From a checkpoint of a small transformer trained on Wikipedia.
Architecture: biases, capped logits.
MLP neurons of a small language model. Each row is named by its layer, matrix (down: output weights) and neuron, and shows model dimensions 0-191. Each number is 500 + 25 x the weight over its row's rms, rounded and kept within 0 to 999. Numbers have three digits each.
Before each neuron's rows, "fires before" lists the tokens most often just after its 100 highest values on Wikipedia text that the model never trained on.

fires before: "d", "if", "o"
L7.down293:486448493443515457512479462502519530478535478487480511463527488484502530458490516515496500511504514504481497508455523501467524525457516521507495519459498557497454464498504516478477501535522503516502484479457487515511466507465486504518483487508510512486420470506544523473483546527485511476524490528552515503523501484523515496506500524481473526473467509471520510499466487480532501518463519507512496513544477494489493507495502505556468511495459496506524562531518476474501507537507509511490527521491492456517516474499542512472514508514493499558525497543478465517494480515563494492

fires before: "er", "e", "ed", "ing", "ers", "s"
L3.down569:478513508545497517453539511499498481485533522493545486490473513516527548488520491517511495517557545479556505544500500498482480515467435489509473488514507521424485481519538526534534545468512500496516488517512471497460531492431478469501484529495531471453501484495499545500547481514510506467509512469448523477515505476490546483511514498511546463497470496491513460466514479525504510502516481510468479488528517522502508501546495477473501510485507496508453463483503522478495544506479504500526526507484496473519543455486504489489479481484521561492481538479463520469478476511487536485

fires before: "s"
L2.down272:474479480493488515498478515477496526537507487526485526457504496496522514468490506503514495519469486567483519465521459489530495499476441506488454475524511488507487534449508540497462486512511521535491486469536507541524480482515460553487491521484460492478517516527511505498476512526473491443505559486514536468474454504472504480529511494545510451508486540482501523483513494520490552511482468498570510494543478515465516516474512531469478507489510478481530520494519511469508516490497522494504514490491422521500499461480518516474477493477488495464547507505503521504505540488477527500

fires before: "n", "l", "p", "d", "g"
L5.down136:491459508510505474488490461516468493518488491497450482464508482540447483448541487486489476469500499473472457534507487523534492500476518470523518462513519515537479505488478557485543498516499493520492483490528520503506530508536541476511500496488484486498479503467495527505498501544423499517501554559508527531466501545468499528525535495553534515512473496504512510532513527526480516450509490519511528542479490520504476494479488480475466492517496452472487515555507515469504506532521465547460487490475446521517472512506493501508499453478483506469494485528500534492535487502500511485

fires before: ",", " |", " D", "her", " J", "ary"
L7.down174:483497435549506450512462501511501499553510498438497514542499465533547489486509510491556514494498520513488487479494475490509481507487502478534469538463523484474510507519482520521503506486507473472483511557521503517540524512485476479504502507507490503482453509571473495522496519444527467451507490494516506501479508490519507410528552512499471523447534491514508482502516497488472480500506488511501496515479467508505470518480485494498466490480520520511492504519524481531507502538520481484513499515523541525491492468489490500490466515502513524548470437454518506479501515512502508523

fires before: "ct", "ed", "e", "en", "w", "as"
L2.down335:492515487526448485491479508487483482486530527505484484530510494504468479498453502454454484486483492470531515522505499461521532508510464495525552500474431481516500504545522515519503517493469494505469502524474531529484485492560513456472537480460517491521518479496522525521518498553512488503473483477510496501483504527501529489513514477462442520469498548503479441478543474514485512549542492520566553481485486502492478527532517473479488508527504493492481514528516523546494484477510501484502481485534495504501522524520459508489495530471465498544498508493534443466511488520465490480

fires before: "s", "m"
L3.down854:461536494475466494526512519481471500512505499476472516498506495508497525497517524494480529453481478512520489480507482472482516451485491507488430459521506537509526502468533517537490510461482493478489494493471493495501485507451482513514483555449460506477517505536487505513503508517489514522476549480521517487478439544495512437545501509521574470491514490528532468526500465513494526532447504482494487497507512556496509536506514511477508535447510512480527492547499513483499513472541511487485497463501453557497497508549488534512507460492526474499523478526491498492516496445536494555

fires before: "s", "al", ".", " ", " of", " s"
L2.down530:505515485552546465531491501499530455476526534521490491511504487524475560503504474516492530519479504496488483499533480512534524478514500493495474464492483512521536499534510549512548495477504506528500544523457496492502527502505497520483514467504462469519414526500494481525527494523509505526490484470532483471448456455516468514484502502470510472478467487476491468487473505511483506509517522503506534519505480507474569504507458496519495549499465506476485485480472505459512537490540554476480504487486449537496490502494481550485492511532525486510465531470500490463474502477467519520

fires before: "t", "m", "c", "ce", "e", "d"
L7.down594:501481497459479490486499493476471529520510527551510463478524490466479504477501487516520514487486507517512548496489572516499510504478530499447517529488502518539536552465486511510482464496476495475429485459463480481550498478547491482531499492520518494466493483512508487530535521484501517552511497484482514476486447447518497518509492496481525482472516462477489476460521509503524514530470466484556475513530512519493527527527507510508463493467485500487482538444489477510491465492507492504467520524521539472498506494541489525485507496488493477482528539489497465500489502529524491516

fires before: "d", "ion", "y", "ar", "in", "N"
L7.down225:529509485488513471505487493489518466510478459464570456517518492516559510482544509509504479513496460486489512504492518503513510495515523502520492489501524505506439513508502526483504528500479524537481517472515498474523476477466501505513508520433501475478528522485520466529474482503538503470530541519521537487526460504485489517520534509479480498482471514480505495512447502447512513490515501554511460514509491523517517519579457497516512453499517526468465525536506518509487434471483496482521488543490481442468471516481502526503522459526536478532458490487452486515459476500565508487

fires before: "e", "n", "ly"
L3.down626:498514493487504517487479475459500470489556506479493541492492515487475512511507479481521488462506512447497452538516455514453513487495542477493485504542420512509505493521528511487469521538512517502497526507471480478485483521512499508485545498448453467529538525478509510491534512510518500512498471491481474478519476489481510478488492488515498470515504495500446541521506493532522484533511527471506538518532520507536487535528466522462480517530519493505473480502439519481439475460520525524536475505503511538482495486502482550503497513419506482471492476514505517457527499512535527512

fires before: "t", "n", "st", "f", "v", "g"
L5.down566:487495506494525478539510470507543514578485480522513539539496496512497521457474445504479472504510467488507493479477527556546487486520508518501469531546462494524503468550528455490510454442498503510535525472519525497521491492493482509516509474470490484489516459508485485512544532531514536491523547496482503448493498522534521492482454493494497516518515508531480473496547490461489480494502470489467530543491460508512468460506485510529473522526497474543513478489475525532476501500484549499490523470496509528488497517522527489495479512505518462496467441492544491486533515456480515481

fires before: "n", "nd", "l", " G", "p"
L3.down847:537496525472514485483482489485551489520510512484537508466481494506497519507514465530537481515468458524521523469512532504544538466519518500474482514507555489483480523505498488528495522469487519469505426486501531500515548477537534491499511517494505475482509498511533490506520543514528485506528513489518500481493458535470491486484510502445485517487457546487510542559504514497524475498465542462530465538527445542458530527473534501504457499519476480521500482525495458516467478495511504507522488501508511482507486517477465486475460502467506528520469534478493501448498552498452535496

fires before: "d", "o", "p", "if"
L7.down846:501505499493490503542557487507484526568537491511517543490518519506505496503560515551473510499524516461498494515487521502520525458504504496459515497502475490490480532460528467482527443517519492485490501482491489497468493467502476567470502504520546497499520524419516547468508530498509545498504506528480457523471499461508530515503484516494514512449454498505474469499499496479501486533511503546494486492560514479457485507524531504473484479485515476524506500498521479496488532515473470502510491512534496454513524439500487488472482490469551513466501524494501504498480559495502484491

fires before: "g", "e", "d"
L7.down297:481506508542473546530516480497509520526542515493463531546487514546522532508524508525470509566557522471491494538455508484497522524526470488488485489540452522488513497499527530481516497514500568493478482487507479432490501531462455498491477478488508473519506481509493430482510483449541545478510512486531478476524519494495543463526484496490499504502500501501486449491516452516508510518512511481477525525503499493479509506502488545522477492483482499486470514509475504507517540468531530492484475487536479500497507510488462474485497507512483520481518481532518469479487561518532543465

fires before: "n", "s", "l", "nd", "b", "ri"
L4.down230:503491456530535503462508486506502478535508481516496494463503504546504486485514494439496451475491484452490458426470500468528518488457488486470521452504537503523487530481463512534509517534499512486496493496529508499496475495489518441527486512519486487504489484497515531477517510551494500495500518544532570491456485458499502474512535510487515497529480498523483515485516542525495469462543496504483554525529509515521484548434523477515484486489494487475532512537509524493535478531496476517464488468461509506537520442525515533492504479497501540488500493491496488492515527467515502546

fires before: "al", "n", "v", "s"
L2.down357:495443487532523460522514508505502517486557486460497509483489504484498483496498477458519491494476507534495472473475482537507454502523512498494533514492493465495519462488543490511446478469483471511516539533508518545511504491503475494516505474491499448493456499484494488508461475503490497499509501468513502495466509447515517502486522534516500506483476502520486488462526548485479536552499466485541506499515508480504546543510532532419505498490473493496504523496449504510537497529516523510509475478503500560517488574470468549492522491495513492540458505476481495510530503508489471515

fires before: "e", "d", "st", "ate", " l", "o"
L7.down179:506454512514553514528512476460543485465550479522529484475528488504504485454463486520503489491514481494480517479483532463502477538478510494503483503540491511461508498534494500445445485482518518483463513537512506507524501493511502481446476487522506522544507488499543532486526510483493456465498537552461474521511528509487514501491460489482512465552464460494493519476522508490501470489532545470483515519489513516489499500476468482496521480506505490510495511503486545511491506497492512501493499503460496487537530497521511512545522489481500491460500466438501501461461479511527501552

fires before: "at", "en", "et", "w", "t", "ak"
L4.down867:501502471504483493494518479484490483483536514462506490507478517502517509492511540517516494487509489488518514509486548494494504531497452511511512505503494504456503485506501502467481530546495524558472469486486524510438456465519503486518539500508508489541496467524529496516521495547479508452476488471486548524515471481517534485528485546493525544484497510496517489456498451496458499492508496490528532491452473528462491505469523508509556530473509515514535500495527473525475494455514468484461510550534504511536483519528467506479496483541434457513463485481473467502526544496488502521

fires before: "\n", " The", " A", " \"", ",", " I"
L2.down743:472529491493499557519498495501496484530502527489473516460528473552542490525478480494509525485535499476476473511519510510503488509553484482501527495502487488477542487489533491491486479547528510498491485511509533503515512514442505452504480492485474520468506503503486504541485446538532469469532465489543481507494483483507500446473506475477487520503507497514509495496493553486523568440491493499480469476483511493504505461484486536534506451494553498496486534471474533521513523476496518486467533500519494499535442526547464482490487506461516491556493495504523457524545491482474498562

fires before: "am", "d", "v", "ur", "an", "r"
L5.down709:484488508518544487523485535508531526507509544476497534469475536560534494473488515472505462540535481517549521512502505473481503501481510467536505498453462496471479527484456531518499509492498463476512462522512497537471553523507504454506499471487506471492512502515461498481485476557536478472460539549472540512516506460501536483497486532512507491518500489527513458460510503472470468540462511533519501466512490538447527508490484497457558520464501512525497531521499496528488495466507467496506482511496517471538494502502488480497481450480528464467542470518524483517498543497528499526

fires before: " |", "\n", ",", ";"
L3.down189:469501472494508515565510486459510474567476486524498536512512434513502533478495486505505534477497465530495481485471465498522508468518483454557472487509530510524544513522494528488461524501530463521511480510496508566507480485509504507505488518496508477508526495502470515485434531499502504462498512470487502506524527514524522469472509496479491525491501489493510507521545486520505503534511513500463479525499512496517521510487502495499484507425471456493524524494477562468483504526506488478505497512488500490538552505511459492482508499499507520545498496524500496531505506535476533478

fires before: "ing", "e", "g", "p", "it", "id"
L3.down743:515519493489492519551488531498525526494516497482502518522431517518500529483515488497509510516498508504513500534472507530483442509519547450478499530514491508497522531488508468531489480532473512524521526453516536485466554542496505498503510510478530541449534473500545508533472508493504451475496487511532506447504504489458561504494495490476510493496464514507532468532509501523488518511534502517533491496506497540451513447476528490479520504481480456464513470526478456475464518481554517523534481516534478513476475505478476471484471472459533463487485469505510551509504541464478503451

fires before: "s", ",", "\n", ":", "am", " ("
L2.down69:490517514512479568497500543511524459468521484523511487474535513479471508517495511502470494535509475480524526455524548526498507549534530457506479503457443509548475489478476517474494454503494470519504477450502484489494493512482487522428482493486513494498488491506490494511480501507490484501512525491494496517524490512534475495488429542500485492495537487545526471529483519503567544524485504512504489498478524460500533546525469481483496485516535476518508502503477489457506476467481502542449545499479477475539490505495487500502507484479504507526520470535503480516464485508465523543

fires before: " |", " of", "0", ";", "°", " "
L3.down531:518522474508488491487539489521485531514505535466512536462503462503537492500525500482545495495525486514437500433533478492537464534478491508512491560502528502533538520509522501531485491465486505487516478476514488462548460498468521512490533504476474487471542453488470510525515502491519507501477529541522481514544502510478512482461513523517488510469518474486509553497510566500499492494518506456445505470485494471473498463471518502477518517498468508490506521481520520498466498519439497488481505509545493490511488495494466487474495471485533503483486551517517464528500511519492569494

fires before: "0", " |", ":", "2", "9"
L3.down652:508482485475510481475482427515506483499490548522515533508514483487467486516540520509500567466474424557485523503507488481528510516489475510492518491519517499550496508523492526500542507503499488558471521469512447511523532491513513485499507535459527523492499474513518470478491509496507511494495525504549487524542459546507529509524540456495497458439494529514545500503518518504488525489506488476521460466506525499458522502452514478467521491509506497511530519496512491555475455537512486489515494471474472529464509517476440500513518471502479515516449492485501516529508469478491501528

fires before: "e", "r", "am", "it", "ur", "ity"
L7.down99:505455541506516499480512479475501501581489539506512541500512477531531506508466531534481502518482480486551526514535526490496512542509490461523506498489492454500518544501482523519515516468481489441503515511490477515502509496443467466497487487410504472521489512528514516534442480489464497511495494470482478492495500456490538482514510502552491484503520487497505492471498489487489458518479546520519524449491512559491487531522473471487479501511510543491518486510502505491510515487500523502468516516513474503447483481502514513480486474499487494474453547490501526530516525467468455516

fires before: "p", "o", "g", "ro", "e", "t"
L3.down792:495494503492505526504500519480499458480519508489542536515519535488459448482481543495486496519479507450502491492519490520491493487513473504500502466508482497502488480498453502513502508491529477480469474554490500529496488452493464508439467504508512509516474487544552488491494490515472495526471522541446488464481487487475517536486504499463477491488477500530527527496484467523510522502491509458473534522535515539506484551515499495490487447508459511476492523525521573506514500472545471466505447493531502514533486484520547502532516526498455485546504509519500537490502510528482469541